Weights of a small transformer language model: untied embeddings, 3030 steps.
MLP neurons of a small language model. Each row is named by its layer, matrix (gate and up: input weights) and neuron, and shows model dimensions 0-159. Each number is 128 + 24 x the weight over its row's rms, rounded and kept within 0 to 255. Numbers have three digits each. A neuron's up and down rows have the sign that makes its largest values positive.
After each neuron's rows, "fires on" lists the tokens most often at its 100 highest values on Wikipedia text that the model never trained on.

L2.gate186:159130144127148068091123112136097143133134139130138132179110123135125121151132125129117132150118129116126171100055092134119139121118152079134147180084152139148099120090125110130166151100149126139135125096113123121113061140101128144186144119144124141159147094128135153159149136185109152067130141157133075132126060144123106118127146138120151123123131123139112154148117091129104123092110141157113139151108129103157154113157134088140138115104135126162150124099114147144091102105153146
L2.up186:126092145141119131104098117124102133121147103124129120117132050133131134126147096093134142104100109171142140147093136137136123113094149115106137121110183131135199094126138127164146130120099086153150132116176131105179129136085145096112127162124081137112142135114143128102164115120109114168115129112120132095156117146133125168124088126122099138116095102088110121173121087156157116118126113127084103100122091121140142089140067138122136169117090114139078098122131141132091123137149122
fires on: " att", " desc", "ond", " consid", " cont", "outh"

L2.gate442:133121087117135141104141146129130115150119166132147132149138145111135156124123137130134113091156098169161118148136094127175118128144114117140081104139116069116122098121130136112077154109147130158119186127123062095150119110107131137102137083156190118102134093127135138083110124088119159118129161123100110159146146149120125145092132180094116143140128131143139130097098143136109125141141134131139138125158079140137127172115110171118111128091144107097135065156129171124131180154128106
L2.up442:049081094111159167108116140116115133135136121161111129139118142132119117140124181158136171119150094151105102122126110107154179076106123137126134153179127128118143148116128123097100135150116149134125120136132128128123156129093098146114119149114121131131131127145114126141109138120150111119045155102158110132146160126117132153140178161122140165104129177136132129147149107107128125177162138159140119134139127158152171177149133097145136138082123149165141091132178141162151122117094096
fires on: ":", "it", " where", " from", " between", "."

L2.gate21:133133120121155176148118090137144163097192118115131110149155105103139149167145089133115123135142140159131113119146091157125101128146100097137133109150115101116159084147152103120117161086136180122131107072174162138172121126140143135108093126137166183105149148114146179119100132122109125105088106094150124138127111123110134090144109141113154099142102156113118139162116101154116116109136132124118126133098149095130128099104137090111120146100166096118120139071122159140155138114106078
L2.up21:123136134148118071183179139137116132173177126109140095154130113125144130139200117135140125099183117129111059120138142099140122075104138149128134150105181119152147104148112122136127160179123136143154116121128163126137135099136139132141118152111135101159189127154107144138127130169114165104107103135110140131133154128139158148139151129143171135158130122122119097145152132124108126092121108074082134152107104093139144115125143113126142121173127173119100129111128106112098117169134146
fires on: "x", "ax", "s", "ex", "ron", "as"

L2.gate608:157121124158057139140115099152147103153127107143125138096127110118136145108137099135124111115116170103157130112113172157155158130115174109135150157122100170110124099130087134128103128117094132120125126135146138147094150129133106116106145154119158102126165137109149159131124060108142116093086137152111102114117157099132123133147134125187092084140135082120087120173154173117133121137120110147110124193100119101150114118122133158086098124170100108150137142096158155119100125163118135
L2.up608:096177181151121135130142122115145109118187132137141117107170134109153120082134131102102125144133178158144131132152101101075107138123129149099105145113122117114143064128158166129144115133103128161106119134101126071122139145143153134061148121099133156130145152149182134126151140082134140139116115132095119087149115136179097101151109112148147121139112114146155087137115132098116151127112137135086090137127117164155089136134142095109138135138079115140164114132091146111156110140115143
fires on: "ov", "iet", "ian", "ish", "ired"

L6.gate244:126131105122137155179124143158128180121160149122137115156134094119138168136105094121118125142135111147112147109158108163118156110137127153147136130121126146117101137125111151117155137140132115157109098108147149207111101135149118135076118110166161111151131135129102137105159137151122123116156148097101139121106136191100143140113120159128117160171116134141135115143148144138163086132129166092123148163101104150154082181116131200113119098147138115094167127093153097133108143115185133
L6.up244:114172136153146140165136141131151133130147163118127150097110126156122117094107095100127131134121132134135083154137155113143138154145127086155121137151131133115129135121117127121138145115162096109157129199168130135139083114129127192128146102177139141104141122145090159119159174135114152096139153127122114103085097139130097141081129176123136129161116137115135113117155108150146107152121153116114149133125111176164133170119114164137133136173147111103156174120182121171129174154171093
fires on: " G", " g"

L6.gate358:131140145149104105165118159139150154132133118134160180140102094108132120155136150141123117117172075121113130113148112137114142137121097129117143120140146103133131105183160115112092116129130158105141136124126102113131124107142133131099102112101090112093160105125127117152146093101158130095148115094150128164159076117132080147113122127109109135129143135172167112142153159159124115119094160135101109159136124135116127187179135093112068141141089155144104136159112140071107099077166147
L6.up358:089108104114149097128116104092107140158125134135123138086140102117097116103154146141132178083107123104127119132159141083152154121121125126114124137134171096148131104158114136125106116108114106097156190150152079146100129146131112130115166122125128123139146140139094104159136125118141079101135145135111138132138111195127110120135119156140109159146133130125078132057150146124146132124168137143152130127202107100131141119135131162116135159184139121060115108152137118135118148131098173
fires on: ",", " As", " that"

L6.gate238:145111093138141131122119127158143137134122108122077122147081136115114101115116135084117155122125116160121112126118116125070087153129124161132137117124146146159096144103129110126182128111176078087125116113152126154163129091138096127146137162134085099126114135114096074133101118132111111087144118139117116131133129144099120130154142168146145145138110124129079115202120178159144116127087114193136153116138138141130093093143114126177100157108110114136177132154094126135093114111121127
L6.up238:084124163094176063122098144086168150169137150108132170167101103125105086164105101141168133120078097109103164132142142124127095127131127129115167107122133111098147128125100130142119151138100146139097140132114141128164154161145109140086123178139090114137123140140160155125137152149140149108139127133159139112143122112159091124112116127056080150149124160131099153144111120156130092164157109106132124130133115160171130131127141166131125166127138139140130150161087137121134115129157122
fires on: " att", " comm"

L6.gate568:192123135145196101141158143114130120171115106071097119117110137129155113121114120157096123125117128122096108131109154136135131148076127103107104152133132091110155105111128135112091130165129114118117143090137152100163143135158141154191127115115145166106161163126140165152101118147144118146130083155108105136132079158088100112108102077124142144129135115139147139155112147143120155137156104106142102118108156143137124118087126131111113156097073073099122138142129112142120139144139180
L6.up568:163148154104096123100140116150143104124151129110125095116143114108140064121159091126110152094144131137130123099152080126164142136107131150094162143138161086090141139105135110139111135152108143132112123142124154138113117097091122105103132140134164134041138121126128098170125130120111150136121107130152124104168142125125146137069147092065133119135118133103126157123147121092174143139104125134165123132169144138120119116108146145182122086118187085111110098121117170131154119159131136
fires on: " Bl", " bl", "l", " Gl", " Fl", " Col"

L2.gate528:159140065151109124126148155126146150112120121082129122182124117128136129134107106128098158131140109141107089149115132133147094134118156132127127126134104134107142146093123145123144163120121116138128111187134126141152111114113131109159150160121099180145139106164121150122166146180135111112125112120085126159140119170142110089120132145102155095075142171124137157094136062130107175110121141093102146121150145093158142103135138095219171120123137125130120124143130105121155127130107161
L2.up528:143082127126087171122119139079098102126114134139136118150113115129107093149109106127115114137134152138144122106139119101122176043150155154172144132090133178088145123133143141119154157140094133126138117140116139117108133138140098118150118168146129110121109127155075125173152126154076149171137087113149138131145130096102143129100178149136145123134097151110163141113165113138124130132161109105150142143129118118146133153137116129157112096127090091162113182144152098110165111072123129
fires on: "c", " occ", "eb", "oci", "em", "ab"

L6.gate343:139107142137152100132162135092126109143142121155131111106111139123131131099103151139161151153112165113114100126105181136134122131119144131112155108083119099132158125144105113133170081180150147124083124146154122096081132161128135105094112124139128148125135092142126157132128122097158157116166108134194121118136120161109174126117124148123168130128142150106116124101117132165131162123124124075182133167105163056126139095123157093150129138088116108142137094080157155144134145162130148
L6.up343:148146135119108141111139144173135132102132120143125088140116110139114154138158157094126117082152116142129128113123182107123120129068126102129144127087138119123116101143129119137085165128141178123126094152057118177097172123132114148136128117126096150140145131158127133117127117108141157169095180135118155122128156121121087127149146133141133113165113101085114144124118144136173162144147055175114107151131157154187095111153133161109125130155114124115144138143106123160084155119127107
fires on: " U", "v", " United", "20", " is"

L2.gate159:121146144090079116131124143104074145159124115127134109133179138155124113151130140151198128116111088134138178098085097176143144162127128112116140128107145142079135112111130133102122117132113138132143092108160138150130145138154124195113152128133105131144122148107137154124165169168136157124178155107090117118086115081132097127164158125140143118133130120127127110147164077134151158144105125111092137122148115142129093094120086132084148107080090108140107107127119119146115145111133113
L2.up159:128117122141164122174144146130093128136112105132073139123127141138125111099133181114121134125151066130122128138107130158104115133138124136135125129134082097120145084134153155137133165120139112137131084133095119112140141142126104162096150135128120111145140123107131124120136121107068166108076132153143139146106157123118101071158168124150148147130083150093149147145182133099146123149102129132117158120125134056065098123131140118143107129111143122115126128113129093116034156106118128
fires on: "em", "ele", "led", "ile", "ility", "ient"

L6.gate633:088084149100126114155154118079073113135118137141109088157116111143100080133174138099146076162157126105126130132141074165123122114123129140094105157124182109194160172118146155108146138144122102116096167152135099135096119149122116119096130126195116109123152115142091087149113105148113100115107118108137118152108142117174165136129137086114135143111145150086126116142111140128145136109118122144133108115144102131086124136125128131130106122102159125181138145113096096120115136124136128
L6.up633:101082112104161117159125087099134086101120120128138116139109116122141088108128142168142110154124125070124141107111136160141154119142140163116099151137139102132143068135085112136098121114144097130183154140101150088118143121099107142126127100136110110133136146109159129118115124140142091120104112139110112191148136137145131125117114092187092133134153157113096141103085182155137096160137094117163103146150146115086137109129097073151090154135117143149129151141090104110098119126115143
fires on: " in", ",", ":", " In", "ec"

L2.gate93:129147147135138170109149187095146103117139140149130134125110136084123137102125130113138113118125124151118076129072122100128111120129148124135141152112111116131104146141078143157162132153138154108080123138091128127135132112142133107117143121109167126101123127115151110136089138153121162130177137119142108131146127115118129124104175078070140113105142105163135099082135196161106145061151120101153125127124107180147114123083109162136142163109135135125145147130097103132130152125198103
L2.up93:158129120148176166125127099087112102132112122173143116169084122111124115188125140134144121090121141147144173119128128152129107125090092133095145113053094099180105134145115169146132154124120141136134093126153140137189124165134145120115132146097147116101152105136162099136088129150130170109116114143129062095151113085095123136114144138138106120105135140119140113127127104184150110126100151142101140142156121121058118143137153143144154138124105142105111134100118119114110117118135129
fires on: "og", " and", "r", "on", "ric", "C"

L6.gate182:099111155103129124130112130106120118127098091140168120153168135140132167127096142100128117100171150112107103154132109165102142179115093103151119103128132131097124117147136143061127170172117136130095139088152136119177136168121112118137115112097108127076131097120099092165139130155125161117135100121158126124126127135068126078136124081138181112148144134126184137107112110135129173117102108163126125106118139162150123126089140106126103120127114145125116116123087136172114130158129171
L6.up182:142140124123136107152126113122119114095102149165067122110097114087116150102179138146115069129124110113151114132127116132168108149107155093114166103123153115088119134160133123178171143082119149135151136096124109152121128098113133124087097124176117139103140141130136098118144101090138163108125117137116087100095131162121144133131082060105169127147129111143141140175103116138152097147131167151128109139145156140105129142168123139115100148129149115122146088107098163141150163126148165
fires on: "l", " Bl", "al", "wo", " sl", " bl"

L6.gate179:134124120116126171119155127148122129108140081154141124126097105124131149144138151140077102135125119114085174178108182141157084112116109072121141126173134161091135164107139084135109102137127104104155120194126122100109123124139115089119125131133151113134127110129111117141129130143138145122181087167140145159131166063119109124154127126107180136146122129160118120130109135137124131121164127139153146163107126081149141136147086144147146128121080115124124203125140099142142099107117123
L6.up179:122123137091142135138130146043125120097118094114109103127052126121122121158125113139172114141113113117147141108105143112103138137076115136124147145131120077130122145134127116098118137111075159110139100129104155145152096114105139142055154129102186113078138129084117130122124104099110135109122133139115120113161120111127108177140140094157117125110137145096120154116130104123124135132154134117150136131139138127145100139112152138102148137133109190126132095156092141112148172177109067
fires on: "ed", "b", "og", "ted", "C", "ac"

L2.gate481:142109098107142128150156076142164145114125135100169126145073096103135143164124109160124139177157125151140076103147132141125126161127156109156116137118117125154133157108155092162110096152163088158137140158134135093121123112182144109124136137092114164137117125109147142124133125173101175154142145128121119131126099128135145131126155172085130145115138153131158118097155134170140150162090155099147147093121129102070185112146138112100105155149119091164155122139102129111136115149099122
L2.up481:138144087107145137106106164098090125131100120107097103074093143116118146152128110149146145137117130168112115128105126126100107123122119117141141133114066148159155082099158090134111119125083107138110099112118144124135131167118104148110098105126084129134121137144123097123148174154102122144133119107134096184141108144150121118121134137157136111084069169148118111123160136111091155117125117164127099104154139111132155134159099137073103163092122095124108158170121107191117107128100136
fires on: "–", " en", "and", "eb", "ab"

L2.gate132:148134126138137115125114106081170136131126108134130125150163121133133114134140155093105146161100141143103095121125162096148095126128137123126111156079140143122124123141153129173119186124143091147166088196153123132126095129114127127142098176125150123158121103136113147146153079094118121151122122121114074122180146130120130146133142115132135136107152108106096154141098119120115147079161073144121135179104157164134130141137137160113152099150098184148187136137140134135162091103125154
L2.up132:066122105131136105133133156082126127081156108158141140093104128132132135147104128125152146131109153102109164121107130092146170177110142085154130108126107095111122136125140124107144102125113169133136135125135097125123171122199113117130097144165153134133155117123177156150115090157108145119147113104102117137072150144175105121114108118111113155129127112144132129166116150126139119192153145158108143155114155166121125110134145115130125131147144143111160119148096161128111115039128155
fires on: "en", "g", "ov", "ian", "in", "ab"

L6.gate533:119112067131155122119123087106123140130140086129165141155100145079085133159129145133109118130086122104157130083142097127133120155127106155095154124152100170151158166135099144154102105153169128147122108165087164133120142136146138155110110134115151135132130121118122154123136121104129142188105114101145149145165122118142121125091145142156100102120123131092154161146114144173122110142122093127136149074149124134147104076074171114093177139132155112143104136122131105165164127145145150
L6.up533:120112159137122103137182148121089188122125179099121136161131129102107122135108112090123095144179139171089084121112149131100161141127160128120145148129099176168134130124115153158124161124164122147146122160099141108123115108129151160129155122140168141165108122106109127108095135118123151119098092106137118134115133148139111141149126136150156066168166137082126151149127154109131115106165119107168164107132143136136075118121163139116118139060117142156139108096143132152143091124121131
fires on: " comp", "us", "ex", "as", " elect"